MLP neurons of a small language model. Each row is named by its layer, matrix (up: input weights) and neuron, and shows model dimensions 0-255. Each number is 500 + 40 x the weight over its row's rms, rounded and kept within 0 to 999. Numbers have three digits each.
After each neuron's rows, "fires after" lists the tokens most often just before its 100 highest values on Wikipedia text that the model never trained on. A number after a token or word is its count.

L2.up919:517491571536453513476404493519475597462515552515486433486463481528469466515481579455502530530518523569569507498481407502474514548469557466437435493512486468454528531482560443523517519504546506545449549502469480441475499465476567504519562487447436538476537498439507511453498492468508513517449504584448502550527517523561532382483484483616496502480526436498513580469468518553458585477518414472459510530520517559496485494491537495552444492544504498535480506521499504535570527511509474471536490513474498537477495436418403485515469468522504516451509499442497507510514525542513592488540546473477482587541458493545423529539438551448504408524546439457515468412450515498502446540430556562471513521540533529543566507463439502480532497527534491471477566475476494478511532530525515
fires after: "," 37, " such" 9, " of" 8, " medalist" 5

L4.up12:532463434526547474532501480485489473430498442505545539480546455479509470481518455468567444577514532480570450512496503529513532523445525552539511512452553515466538537525531494523548423464504487505421554467487534492531543488574436525441480532494461517444498472470538538464513526511540420483500454481470484492554505574487573532515447513493370482522536448451536485496467481528486491524425444504496459492556517502442477524564558502523545405587457543490469555497539435548564517463496497508510540557538480554507501492413485495518462495468536529574405542467562500443513526550512476481514487524434502505509491491489535542529497504566515473530481471487468496501508494429511508504497509488547457574530568421554410477535464524555472425519512508485453548455456508572573503546488538
fires after: "\n" 48, "|" 17, " and" 7, " at" 6, " place" 6, "ed" 6

L5.up52:531578534526509512474478545425487473554479510466491427479381521482469557521497481517526537535510544531469488448470484519527511489565512525521479527529538539527504505518525449490553557498579465407471467557473474466447446482505484507611577455415456506508416448531502501531519516483562495510523551480532560503442533461470499460531541467463493454507485492475467438511532499545521454520523487499514486512454488428553418499507507500528446499513547508440489436506493441453418468478527522532488553581562539570484535473547411499498565474519497481461532459557498541458448523513494533545440508437478565550497530528443518546513503472498404539510466412519520477484524506491467498552436477493497463529547472528558491463500507557461487607536468505536495492574518519483541427453571578
fires after: " =" 34, "\n" 31, "s" 4

L2.up1140:437482432518451504521477476476586515412480474495455414536518458521402542456503532512521508557560519514499499509511562461483555473510530531533514484450456472463450532567556536548509550514490511446555504523543535447403452445472489497473458409491521416500488460465490520545471517465464510530491527535480475528537472529488483485529459480506488469411559510519466447488467495530502524498449479532477468457528476492444376518489484502468452542495487543483510433525515463469493434525484470420539573527542497552488573485506485479555494479505548478521446514447521506482516415474487499577538474587546452436524492517454508543531495462463510627491507479463451507477520522560444512488542555572507448526564480449509500529501490447536588541505464485525547511518531470450540462578523495
fires after: " |" 77, " Pts" 6

L2.up1250:483529461525504410450523439503482473476385493514462462372476528491546482506514475502517506549593564565534515473473485518436476443476529469463477514494527485502519459551478443557481471475509507523534515506505397475502465483409473484437521592516486467555508462532518421566535491463516525534522495503474475517546505566471550576451552439536508503527492446470480539499520562519500595430515516519519433569511504478527490457473544435445467486499556501541511546509477482525554462499547485522523482458453466568511492471436538495498493518534507482511462405586502514562558496496564497486484582483473471443530519557506493584476511487535431520532491441538478496532481507504544479495535490477492428549500570474481517582535562428474475444547467455508490441578461509496480466538475533
fires after: " (" 34, "-" 23, "\n" 12, "/" 7

L2.up679:429511435477482508437550512506529562473532458532449490452497604471516461524532508489529517528531536473467500454540527482547529524408522510489508475515543491482540514494484473490590486553461509528396484501557492526524416522479556499484446501505484490518415514449531545536529505494504501502533530511553426549495515435543501555477458466454423454530520484507484448534486513431446500437462483548503466460447569498461447486485524467462544514427468517452501490473406517511473481591470509515515462449573439509455484492513561452475498548477516515410506476528527531400517489480478508527473592456537526464560561535577488477499463486522533594497507511443527483495488458434440570511569535543516513485443506541481432613506516406491467521486585504488499512565532498493478499550467462
fires after: " (" 31, " \"" 23, "'" 15, "—" 9

L2.up41:479477542500553502433515460557493503428547499466510535537474528490484546510500505500506553498508543521515536458453557594528524504519546482572494478546412509455533488519530506463569451512496488504579466477538535512390493459493537540462455483522554399464469517454560457514511499485461538493502527581483400455532517558455449497552469498538478470468501555529563510565430476479510541370493543478503439516500446513538556478506564553429516483500506458472489511404489452442559518491529501563440500460530512472480471477506420484524537408555513480447520457456565450523547408533528562566510503483479535511546517488567516497508527508544554582440463451506529544524491544520476486492499521509459482514547506539467397491531603552514453428478555471512547561501506486524515536487517502
fires after: " |" 31, " " 13, " L" 8, "|" 6

L5.up1171:529444455553418464473487559536505511528450432573574467504533465435450492459473540520501482477511525490472441486517464524528489578525512422481509484497566524498568476482458552496496518467430466494515536478483532478493503488551522498421453558493535521497438519458567550420444497475499497468515545453452529557511449468523504527429527492476553500478530515504472471529560467501496490521512489531515460530503516486443476497460537474489510510477477469520447466469444487448521466584551454542490498422485520502540486511447445473590551522463506553515520511498377553513495560547511514511498498586446465505455425536468471507493536489574418452437481598530583486534439518527454553514491511508472511416490478499541591544461464558567487477478468530497518501429517523540440482501521447
fires after: " |" 37, " Title" 11, " Team" 9, " Name" 4

L5.up1206:551519507519475549454473550509479504492597591556459434496470415576481494482561490424533484489549516445538557543452519502513503495537498455490450517541452523495615512533513466564452490473475517513462459495470503507445450507572506500512495566476455502441507479468472527430416500532496572524579482501494556457463441421536453467451449497504530539472500448513534395487573470497474510465490540546523547465505540537541505524446522531500471522474514480545450511503481485442401449467504507508400548525475468544524531521539547480527503511548541482444406516464494519507494498528414449481517534522499586493562516527482513516546487492475508511552554407491474483458531536461497500475476527442572530532531500481509488526566473545460543527531425539503461564409585515461506505521485528
fires after: " |" 37, " Win" 10, " Loss" 4, "|" 4, "\n" 4

L4.up412:536540483565481486513443524482534537555470482583515450487475534478493419416480476453455454571545516499552540526448467483467525543494542523599516546496488468453558533389528445485497547466500447481517536458516492528524534472547491505491547522527503572481511548479533516472508476539497532499557508453465497435511527468436480531490485503530540414433463536483591544447499429470509491460545550498565436445419513450453501507487469476446509601501483445566506488540537496512532459477546495548478527549529440507619493417516519476405537493508459467425534610484519458435486529515544449440511483491468509506481481484502456536433560585454496470470514505544486517482515531452509491582500544546429500491525475476511495555500504476474440522523542425526536554492470417482554414541509451
fires after: " in" 29, " In" 22, "In" 10, "in" 9, " north" 4

L4.up47:510437504462490478546494548477500521490500527490564488469524450497408481491479500505496531574537487465517402481501506502487545574468565547477525508455518470514505470533494457495462518524510504469482532469497501523482472472574510424517536505525533450483509438489502558491509477492626518532500533513495472509538438537492533527511511485542538552529561445549534431493493491488481519475587482488484549487492486458517423484421471507499520480509498446541501468474475437498466475456455482457476497499503612515416450479522516511538464470366551476562411502502470468521563496507546467577509495458485507526487484441528475479510569594513465606506498504463455611516538500444516551526478404497453481527471516492580492514435493549505473452482513470477492431554463531523439436502537532
fires after: " |" 31, " 0" 10, " place" 6, "\n" 4, ")" 4

L2.up230:537417450559473490443488525485502489465560478411508463534469524517533522505572571477532423447554569528521506493520449496546472509521491486533460465527487519420496464563474455459523538499491531509527540501426511519460512426564512495547508542509498496581519478448514480455499476547507502477492482505453484541362496451486471554483486500551494516430507566552510451468517511522503547466556467555535545538523487480553455528486486528478508399472518508510467438489544463458491495507516472454488509466460445461589589529492521508509422478457489514457517465487435487453512408473422519552496481584518534470490461567497536529495419528568460521495517521558551509534519508445557491510495469458633477474473506572583525421511498483479484491516508503490531470465530483508429474517571494
fires after: " |" 38, " N" 18, " of" 4

L2.up473:504519559523494472562517529496553525575584534512536433501463455457447513517456465449501538482537505498511451515482523493542519492505582517433454526425563512432495498433498458495548491476560423425476507505531407496490505501531511457514529428500465485487505445494504483563537526494567521467558523509471485479558440572507485480513438517494471532473503472494499475538503446570530482464433455494577540470503422478483506495478504489502490553532511559538561515467471492481573419536514566505572501493502492534516502550527488471518487481499536421497415504505446522482536493476510568492521448465446429534430453511495532502521481390442519590481469452502537493452460544481454492543548426519487444532563601476528507535510525538512508434437433511506471551478515509531514482499447474
fires after: " |" 78, " 0" 4, " 3" 4

L2.up915:456489502505541473461488481485566527542591543555505491538527463489467496472490537549482480517536548490487541451518418463509480495412420520438511559565506442517450512518508451457541505527518442506503479524506490462585474536555501558453550413566521512576551529484545513431474445534453533485494530474468564499482590439527546500454510496462471468478479577524463580504534540496536467501491516507492452478463496543551505487561459468504454534439480529496441531477518475460559453512498446484572493431516480496531522492548469517425471548475533509409488542463546480462467420488564488459497567490464479497483508586515568480537468503485537533490459473504475549419529503530519447467500547534511476532544444449497512495472478425489476479454503484479506514514498473499474451506597479
fires after: " in" 59, " of" 14, " at" 12

L9.up31:500524469457461483498479493525520470483463434524570505513476544477501506509538485566420555513512528472533413502464451510497452518485412515454497450548469532493513554502563549512473537424572478422496525541494494508493515610529533494481523523478510473501560431485543473554515506514534424516461489521549441458468446558411517479456494509527488460479410389499519426506515510516430493462471388504501499478527518479473509405468493560556462514515592539555533486495516493501499495426462492507428406538479529470488474531489438484514498526503543498532565542575507489534406480507556468506468532510526580518484484506473503508576457506518522547509523451490423515470483512518454482530477480537527534493564603490538562469507480610492497441513441526474516519484478483484482589487459529
fires after: "\n" 65, ";" 4

L4.up763:470498564445488553521495490469562496495481408515475449553505482435457478457510476523553560516521565514482517617485528506550496507499448491513529539461479526427540517505470500444463498506589450504510510448582463479496401523490447530588536497473532512534505497487561496489435582412518498469470522535488495540524542523506490508472490494612516481537542491518519411521540471451516510490454389516496474560476460517529540462497529508521526520529480505530581481488497497537489577492552464524487498442448480531540520447519454592503501503557472451448463547450510522471577483544502447454466478518457465540481479524505482539537562534490570544490503529463554441538513444449483570603482416442505547528515513480539537552527505471551486377521534524474484531485495508521528555482467528
fires after: "==" 38, "===" 13, " ===" 10, " listing" 5, " ==" 4, "\n" 4

L2.up942:502516452546505494514461474517437394540544491502603513423563489474451542555570470555451509455527586482488512462549450522478470511465456532462517469497529485542474515506461575502471496493535498460480521446486482528411466459510456458512455503563487521483499516472508461524438498522415509581462518485489524502425476447496552563508450474505521498453452537505480488567428498583510515549500512594586478463535539476524598491541546476479534480491460493458481486544497487456540518502556495494524568511398523479495444523474510476452496545442506533486544459483509436518460526551511485528481544403586511479482506451537500518529443488568525555431476481535497497476499515512494422469494499466473543487505569444511454484513432508512547469491463461565550487468501463408532540510477521
fires after: " the" 70, " each" 9

L2.up990:492485478471500464522485478495520478447508477438537426572492469443448424456496475531483538497510485469551551497562535500469494511505428537542571521471529559492479517493481451428534515530513575506559455474532490441480500416502516532448417527527518453491554435459470528505507471560480504511571529440501557541495592429512484579431470452480456430515527481521480408586465428526546551540556528483534530512507491515507436511489502435526473477519551540544501447534498525444534541453511526455485490533529448481547527496481545540478454560586470472456493489550501527465428504446460492521582506467444509445580495488466496439499449507554450525546454519471435469467574522531499537403513521522525469520532560455467518547491445502465529474535522503405531529561485487548471425518485507
fires after: " |" 57, "---|---|---|---|" 21

L2.up757:462608524483461468495491530491577478452510468449412535486470480497416544485480551498522434524507443471482503559510527516433517562457580471535520484525481459410553455562546497585534573488446482459542512510446495511521522454442515486539551489583510477468447467474587461428511524476500529442478479535442539502539534480459529527448471474418503549491484557481500461510476499507526434440491452531492577474485519513484418560531454492472492470538524464509474471453518484527499523533533432533544471508502586479414517503492548556481492480474613534493461553432474502575534470427505424440549534534530545467495510500471509441518523469502489543433459537472496547515544426435576505489506536472505598477524517575498554470577462488467451488520530523517530517458533458530473529489520523
fires after: "," 22, " and" 20, " that" 9, " but" 7, ";" 4

L2.up232:459506522524515507490468506507558476510487460555586463542445544501499551390469488510532510522442490553484485453459545571551550510471482533460496477484573503524476547489536476507450515613512503448428514474460468561414514451495558589512452442522542536575528497532580543514527465511518481518516463491533513523504440521486508472524485485449503509524482543456475476558548544529481485517416486511497535520515518486504503411507495448409523488462511497468461522552488511512505476510516483540499516465505536591496470501503465428557474481453529553467498457538535544488461430480478498494534525474522565520533491539500484535513482558546484531528474467518509490498573461440499569505440531558529517500490499504463569469527506477455438517471471533436484489503492440519480460471489474
fires after: " (" 50, "l" 8, "fr" 8, " \"" 5, "(" 5, "s" 4

L2.up331:601563562563511443507435488541537412435452519515417561515529501516555508481540466494505544532561420467480469514478503550492548496566459456531434456504466513546516474500485495555514432534493534478509459432490524565494456427514454526570468521511531429531492410538481487536483435546520463494514516529471541565491440545466499486442527462508506539492534504520492508531430390551455478528550512502545490497471515418489426467553459470519457544552488507595490460561499546537459428459521525582489529518478469490464502533511501529530432476532507508503481527440478498540483481515469514410545509524468530493517566561530551395448517502510538553394507466447490471492497536497476473526402507505494527504474506385503566509547461443579513508502472475509510484522483487537430468508518484
fires after: "\n" 26, "|---|" 18, "|" 16, " |" 14, "|---|---|" 12, "|---|---|---|" 7

L4.up77:538468525545499514568472506553430557562500514564531465536567455497459482513523439495506550497479533512452492493567521454511520562438481552518580502523511438414509479614495533514515468508480494442600436485519505563511507557449491507424489468448543534556550430534461515458459492457449482506474489539484518484452522514454503535481461545551479605514467496526491530515527601499549475533536592521535476498504493466518446522497497519544466520466467532448489402528480501482540537495531448447553497497515502524493472458532529489513552521500533471435494431437556512474562483469554466475469462560515485485508452554475464489517581464479539450546513456458520580428476518399548493543485477445436495585547472502508484512497531528530497475465497542476473554458551479486503501474479486
fires after: " at" 28, " of" 15, " on" 14, " the" 7, " one" 4

L4.up1110:516506484475518517525541488431513472547468509484508458433474474534530418462503512521558494518582508506555393479392513511522470491490474522441533474554508500492490502432464492463486493513476440509468462463498432525469454506483531476488510476476478442541454533479475469513464552514592475535485443549461504495515511566439575491463491481605534469549508522497498489441487528527473471467528447542465490514453485461515509532490494539560465524474506520563541501553473498541560611521500494505507413479484504505465551453556502559492433563453556485481378506486497420510515411485532504529558553501516507474480475547454463500517526502484482482497519456523502557431481526434524577542477464508549465559552556526567575495567500513569539413525442548559383487477526531498465515465489428
fires after: "\n" 40, ":" 30, "==" 4

L9.up977:497604567509476464505502502453575485510476513472469528537516568522509528414462543473495554525489490445464451535511480590551592599469450517528501585510552492479504482451472469492504407515517436476496507457485494538443495527472516513505507469447501496482416476515489523457570527514484476567498515519492539465484502553507497562434522488573505551445500504506444525495491566511485512465562387492447508466405491507509540556481540468520495472522528466476565503516556503493573429448593472532473438497552485453501559498500446510591461523512498452484524505488514544535568502417462442456481487500484540524545516509558499508553539447519450476532471525551574488448497501480436523492482555506469492465507556472534481495526419480481464454537462565510505556425463450472432526517554476
fires after: "\n" 25, "==" 16, "===" 14, " ===" 9, " ==" 4

L6.up938:459502512442557492507401436504527504534450485514522532430480561481488534454512513497462551511464505578459446498479421475499556450547523485435383460499507454476572490578459476554519519481497503504486494592421460466536503520492476466529523466471485534443525514482507514543465484435484519490522435517554550458467488523502523509541508521491494437458537503603482565508483489487482496533462452520535555474434551523443475573520424504480574533462460493510465466432513520490528497498518480439497490535452479481514496504601521512493486528497452434530544547512452471527399531548470578534513498540523513468525558491482545566451567410503529479477558494494523423492446438507499477487474500462478561493462483514476545476492469528531600554457466552453443553567518448463503580523556491
fires after: " |" 40, " were" 7, "\n" 6, "-" 5, " is" 5

L4.up890:553396485504492537581472503479443466529481537458485424455434488478534513535521455495439528461433508471467501476526478431510472502546432572437492528594525510463488459483484542544468515495530476512480511515497479474448514513508478473495571580529490481499527438457464448465466484482502493490516464521456504491530519503484512483486509520453568448464597571499555530517503415558513534491483481509517481440499478578464516546501428509503523519429592535525505495468508449511536478540535546415514537506530522493471506491488496587491506470556528587455518489532485497468474454461480492530549503528451474528596523531509509495497477479476498545570467424458448503435507536554424505524489470553486486527601440442525499528507500435475490605478534525413558500499424466464485467464584562
fires after: " 0" 17, " " 13, " —" 11, " 1" 8, "man" 5

L4.up179:444450496516518541482489561470557488505446501468529488449495529544503451534499499580537519537529461397494504537580455502562512544497485504543436538426514501486530514419490540490479476527522541542476516423475444517507459521536538429602502526554515458504527472452420488529497489451495445562496531516442480421430494461533523472451520468511489455581535550564486499489496467480577510441565468472462455534442481511538483452520561577472512558511427519545456508536512463501493502449456552506437451538454494488490545503491471437581573480426524531415510459533482544545479431504514496479526536473494553503516488508488522506573477465581460558505603439475543459485451493477526473524466553460450515442498525531471464566554490520493603541517581501431565585477489449495496510464512481
fires after: "==" 34, "\n" 23, " ==" 19, " =" 10

L2.up888:416438469542501549486498526433564557455456522462480497498503499627422477499553547556552490450512476506460453515433552448524491499517486508474453498486480605456476529555527481458472508457539483522484481559507484490519522470502586473492440496553492506536577462543499522475471500500492580533474564464458455506431534505521482511513481464549511448446515448560464559537498506525472528508468565512488432526539448480425424472540477474475541441544487516455493475449491586507526530462497549486467489463479508504420548504525505494616519493614449484451537476509525505522581406487467458461481483493555511449557529532442463483536431458508461484485534459561440505555471458444463460442477471446524496528450505524493516458433485543496512512454535569504487499520552443428555523504508548
fires after: " |" 58, " Record" 6, " Attendance" 5, " Location" 4, " L" 4

L4.up519:513465545530441485450486481554521519455566574468521446543505464497518525525459499533511431495544477462525482492557510535474579534517531543482543471526474422496521530552461541518452515449493464489543540417417391466479481459472506455551464636515470438482536496463433547544452506483508537543523477416479495521483538409449509505527540518458522479541524422513466524461541473541473563488435529531514455444521504527439549584523486462477485460463530515540562506500512487535507488494530444446479531503489599529464546506552454533524469452447457525503495466532509491499517513455521492568474594538549529398532493489449531451500518541525442411537576510508472480547503477573450503549485530526475510552480517526502516494448460483573507582529563517427546454512491437465475440446491423
fires after: " " 66, " 1" 6, " Female" 5, " Male" 5, " episodes" 4

L4.up0:498485560490506448587497558406564503503459460538443509512527529509518425499441507544529541489440513410570482614502471467483547473519546519523530552521419555509516518506502501425536524491431414521494485473474535527532522537438472423564470507488462520565538506468585516518542474449479506533462490523410574561516428586475470539455431486492495465511417520442517466481555511532520523441509498541384463508497599513542468477502475512551501500515493499536442492435453510622548500496488497563427507515536458528540554529509466506459491487433446460530423502527536527529513518522478457472530427538436515540536502485486501634523472466510459474489546432459461447505452436515572462490515452490503549509472518541498444445495509453508524478455517471499462491565534521481506486448518507
fires after: "." 46, " and" 10, "," 5, "\n" 5, " |" 5, "|" 4

L4.up1046:534557494531419535464492514511513493575508468523540472541437449479484502456548468505442440511395520510481540415522506500515454493451569472491496558551535460455511523483561533538537475550575513468466542475513434496552482507523449571498555476520566600479564523430466575439462507541462527479563476426511520478509525434555471491573482465526544479548491619548466474460450488502455461450468531558530460560477488543472465497421576524486498522509519447545495535547501548419513403450493501564430462493461548548514511429543495482482517549494494421495528556520532545422490457468509494466501519483487476542489503437467477532547580481474462465504505469524432475491468521514547501550511446437415541494498397477480466441473427492461501555544509434554521531464493479560564461494534495
fires after: " in" 39, " In" 11, "In" 10, "in" 5

L2.up198:546474455571355524495492467529529546477546489538491475550454487527462554519452449465593502570543504481534438485488535456476485470484497546481452512442468493480534524506507529479533484574496533519417581454508521499476520428511493457495461448486510559464496504484480449463484525485492396477469485537477560497433538492420566498559575510437457447521502473486516460501530518547467516498467552502540526519412457529437495508484549576473551498506497488517436491515491437548511450551551438497485502521465571568503628589520428533530437454456515536464466479481516486497439484547502436478501521452539480516445473549532528475453557510548449464446522534473473506503538467458479461498487599414564530552485484517515468473510490516552482525492503563520505460507478481507511568451529469
fires after: " the" 29, " University" 10, " Diocese" 5, " city" 5, " Department" 4

L5.up618:488492480539536501537554501488479518546480471469451443421530490488552472485530493497491559491484522567499524501486453502491521447570452495461473484521494459495446603520540492473486470466531463460432524533553489538487488503489515478522501467505577515446499529515489521545428466548429480558566546450584579439519473475547479492439456509508556470475460574486474441555591540536525489558541548488475534444429514466493484486531526446484481470540405463515460524477584499475459494521568543452539490390465538510485580474521539487483435512559460456506505544518439547388549509530483547432453510498453473422427457550529419513548493536512540535457525523413433495423485524418460517499479543530512459480556542556515522506576547531470480470542467534505523493469474531451475476487518510
fires after: "\n" 53, "===" 5, " Qualification" 4

L4.up644:561529522489483465496474551517499455496463553464441562538618467534440535505439527503489473547531497453556482479443478516495554586496545577574550486441482530533502500528461512510492534469547514465504496461559493480457557463508527521426461487508501440489537469491455509511509464515453463509533424485447603615472501515484463544500491590485484491501515525591471506472475502535524517444532453547460519583460437468485505452548498538463421495535461454490486494518489507473579510447549498555470485525598552569536565488507465489527495507424461470490447541529519538466469491462517549492466482491450452458520467480510613542488425465521461529464559477454474499459420527516520510465451495510586427460548462448499505473486472542470537467519579536538450533556491462496498524480510514
fires after: "\n" 37, "=" 27, " known" 6

L2.up322:500509530485506503469492446477472501410479567521469482519519505480483448535503553468468582522501533610535506507467510427462475472515559504522420486524503537521534471529554475519457523539476521561531465446496471484460501459496529527523554453428503465533519521421539504421525556517504512538447545515488478502496489485554521485543522534578524530472457500537491494494470548590432566510507450554485569517496465518575514516572542497483481505457479463513455478509496490513496557566512481516481530496462453446461569505499412495522476571520523462516453482479547445526536495481526539498497513451449540504528399452449474432492528595550521439539486512519419490503500496501471480533494499566456537494547496518528536485422478474540541461503534418500477484525438512457516603505528507
fires after: "," 60

L4.up991:573405498548518473571546583483488501517508464453478502517500484472521534458453498528437445506522469423564474424501475477518486490519438533506484480500548491522507516498450504566558519451500469522442442447487545443538472431441484465496504508481537518526502471499468483454486558590453475479470445498452488546522461498463520527590524523556466492476543579426393510534383506505521507467470447448515475510510563543558486512459542523605488412524553524473462486527509458563491507452491493470511514517469552532503501507560534514495482488471489508518460529497552578395506448484466482493590466574538555619423498529564492490513511563484515448478562470530526562609500546452504417449531479498473518529515558504519481459531525510485487452528503509531522507424561526501511427469505462
fires after: " of" 38, " the" 27

L4.up538:511473518489533443521503536443529459518534528451483491409516545446553500463475530456498552487435490471561469472434482487511599584542470555470462535513500533492501534524533514501546519456517504529486490528506439509488521508492552466588537547507504546496481541437511521504515516493499484493499485487533544450503506504471540448478523505491479492554555518517463590442489530511430462503471504494498519518543451461507453525479488472491460526531499505401610561543569425519521499484475615599447525487442516521501541521549527459514459543448455518497473493567490509466531519524534566499522495445404526459503505488541525550455481463604634484501480537478553478504577495431482542482522540608478427456494446528540469564508431472452429474480462460469507548500514458533542468478475515
fires after: "\n" 47, " (" 7, ")" 7, " the" 6, " 0" 4

L4.up1107:431518490548459463461440577468522502604493488511518563548519529467561520482495565509493545457409494520567512536468552573477487521471523494496489516521485538471485533512534450492506513436528487440490476494503436479521527441455520489563427512548561470491500585450520552447509512474497534515499487561424493491538532517478529538503552469520493459495476510488478509470461484562513435417479548550524505532438487442552531461425446452452528495470596553480459524476473506563470538505532529521530428529540499522460581479489425580494520485511487485544473471521517443497548432500414495460489522489515531500565490490555498462562529529438474472502481503551456495520481450480601469519516442530444556437500461555472530367604513505511539460564574440504507557458489474557561491449507469
fires after: "," 19, "." 16, " that" 9, "\n" 9, " " 7

L5.up271:495506489557467521432452504433509501594527491478426534554469487503539481420522423553492499479505486544457551454535475504456481585460484535448553526539541484488409490478492540444527528569442483513585456403549585459531470489540483461535509483599587522519470478464552487459501514473468523509445539481443482469489486457471523493477532515536504509476502469411478492527485420536533487475514456468576491522443571526563487585540482410521477501462512528575538539478538500503532521531472486469554497490497458432486478496429450523475523561482498519503594461549518529562526451487476469549503545433456567496491523481483527546508464499544486523499497483423483518524555510486552493536437579468512475560470486481526467535468535471515514503468546475447447575492443554455456568500418479
fires after: " the" 27, " a" 17, " in" 8, " one" 7, " each" 5, " this" 5

L2.up737:444576517509486531508486511531536473495485445471524519544507526512491562556543463474478470545449500451511519546543535532394519565437581495437556526502427540469565468518522534525530530488450476499516505468491509446572455419485486487475518474486487521472456489506524483476510564498497484533489449553443546485471550430457538514471497437464529460509406471490502480498473531462482475524513514552517535456471474491498421475498545519395592417492501489443505520539472528480502497490461462552453475536530546468442669477518521586544444522479534446541530478517403519488448455517493446509533528460524553503529460499522531474525572507495449538463486514512497530523484477464586494450529483459536531434512443513608525498535487518561476523487546502482483482503621522538453529532475551
fires after: " that" 31, " the" 23, "," 21

L2.up921:537581511530459541484458520493471477514621427525572562422543516494541472448494377469452436487493549518478497468544495557479431530486443534527448559485518468503461527557527539543484504453512485515500507518499494486559595487494456454463507518513530559507580517453460503526435554478476583529455463451576559572555475493492476465481513453510452507568419526444429517533539492523603482493522442550511521474460529469501445519568494521510536459483505468522517480489523474489508537504509547452561528531491434505544512471474528514526522492440474432487507500483578548469558492500511528515484545444478539465533502503505463518469525541523577458522513512604501491456518541491514507489474468510428578489516552459511487502467429518530515393499501465530458509536445475404491467497536486
fires after: " the" 72

L5.up475:548537511526548467491469498544505503498504465464449478518522475529546562434563446457551498493526504489464460518451495515584502509564482530558511474450487512425490535490542408522487495503557498502482531494503451525509470465486478454453525573506557564495527494528512500492504494465461536486512453430537585483474425527554510456519505488576501507575471459520550568447450471440487409467507510570512528463407485545483614529527479500454517528503451477537507483499481465510492532449436544512543457435515516519493531525510515482543476576565381501523434529563465558454465501538473525577459595543470455434483501443559489505507566449524546447472480428466475467422475525467526472478533479452461442417555532562567482480537522493512504465545448521443486485494472509503493456480520546
fires after: "\n" 32, "===" 10, " ===" 8, "-" 7, " the" 5, " =" 4

L4.up852:586488517476527508476423492542493540501484509534407461399391571519553588531444499469475554479463554543475568503460497467512455445503550489534534539525477440509521558483465435506453516456511572465487573540447454566496504478520454524565530477497509423453473521445503460519526475446518483500553436471404534435532502520490470489547452513540460552479505460475471511514570547538519511518451445526522469452482401456513471522489492423532510507479561611505555504454521502487512465531472530554455531502532514578540430538426473501478546440525494537555520487499557539513480526504494456459469447513490551525513441476535515454553561418505533514411531535493506526536473584400518556545509511483479541575477494491467552476475470550452534538432481469566485523513553579520531423491477493
fires after: "\n" 30, "|" 8, " 1" 6, " 2" 4, " 3" 4, " the" 4

L6.up1004:502445472532588493519517477505551454536441515521489500479479540513418542466519489495513549372446568487583472532516515503484560521615476557530474553426434551445551534548470483453464450508556530465475523484480475464416476479562554450579545543427534529541525465349539580532511513469468464554441538513519462505455487559539505502488495536508429464473531565496468506491494433501469526489452534501450463512528435424397501519539537552463507494514567499509459516494575505550551509463475467534466475600505495519531570490491494509520508557504499514476456558495483517419511464490518474492506532511462509469482493473517497536465482477541489554500510476495428483468416444525476484502450487569446467505521553507490441492536498502521479476488523482451487569533538464451451537465486475
fires after: "\n" 97

L5.up284:535475406495473528496474527520512471473429500477589503535530535489498420497509477490553527478524439443522518515550525527497505537506492459551545503458504540556536468464468467508482463461496484491508503486539590505512529457510519492538498511550535465523490483395498511543502496579517468422474434445460483480489547524512444436432455531489484480520555491510464507497519437474620452480576506480505488578528578489535536483582540512494448495594453566465440506580524510495454460435458568514525497560496500529455488440559492466544478459523497544520494365571492493489543510528536528476567513504530458556484420465504456497598528489498568483478496502539491448408457527496537484406519529494529516470492547572558564496532492466437494463531486456523474534465444530470527564433519464
fires after: "==" 27, " ==" 18, " to" 9, "\n" 6, "===" 4, " ===" 4

L2.up350:587519531504498489467446492509523399464553566530466426536493520457513573460516508462473501513498571467518453468505477512414460491549473485446527495489488462487406461470561428517548521512421484513521479480551418555525524427469501571464478528578494523515469507487472458496580495551468528493491446501501495469492445602532497530500481533551554547446471540541540473566481428508450546594564566521524465429485489480507566545525567538510492480475498476537485499431462477435562479536485533473442521477494488502562488554442502475446494516410567492537518480520494494450515419524493546522544571456473492469519557494609501506484506531549534525471526485488550571436592520523479555485467512487537449554530532449531469560504497445508528517450493487490500500488458477548501480499467474
fires after: " |" 30, " " 15, " as" 5, " in" 5, " of" 5

L2.up807:476476512471515501516546479445553515445466463523500510468433497542480439562449513527456498498515534470526525470481423487485542509521530526495483497479481448353498482506595489511518558455413508492513459489428546465532441507462483453531563480466488498502413467460555430495502505434533501454505464458435534513555517503447480521557492502521448446505546475451534496563490486558453564460501463609508580520471482496521476473495574468489530554551508562444480493486485522517508601498496505495438537543542482457437536506532440496467461464525553475533454544536512499457574462512483483476495528503504560469524445548515508491481476559542485562548473463493501502505403451465541549489495573497474591532582503516514521513466536514507445512507568495465484438511500532499549542479465539
fires after: "." 38, "," 16, " However" 8, " that" 5, " however" 5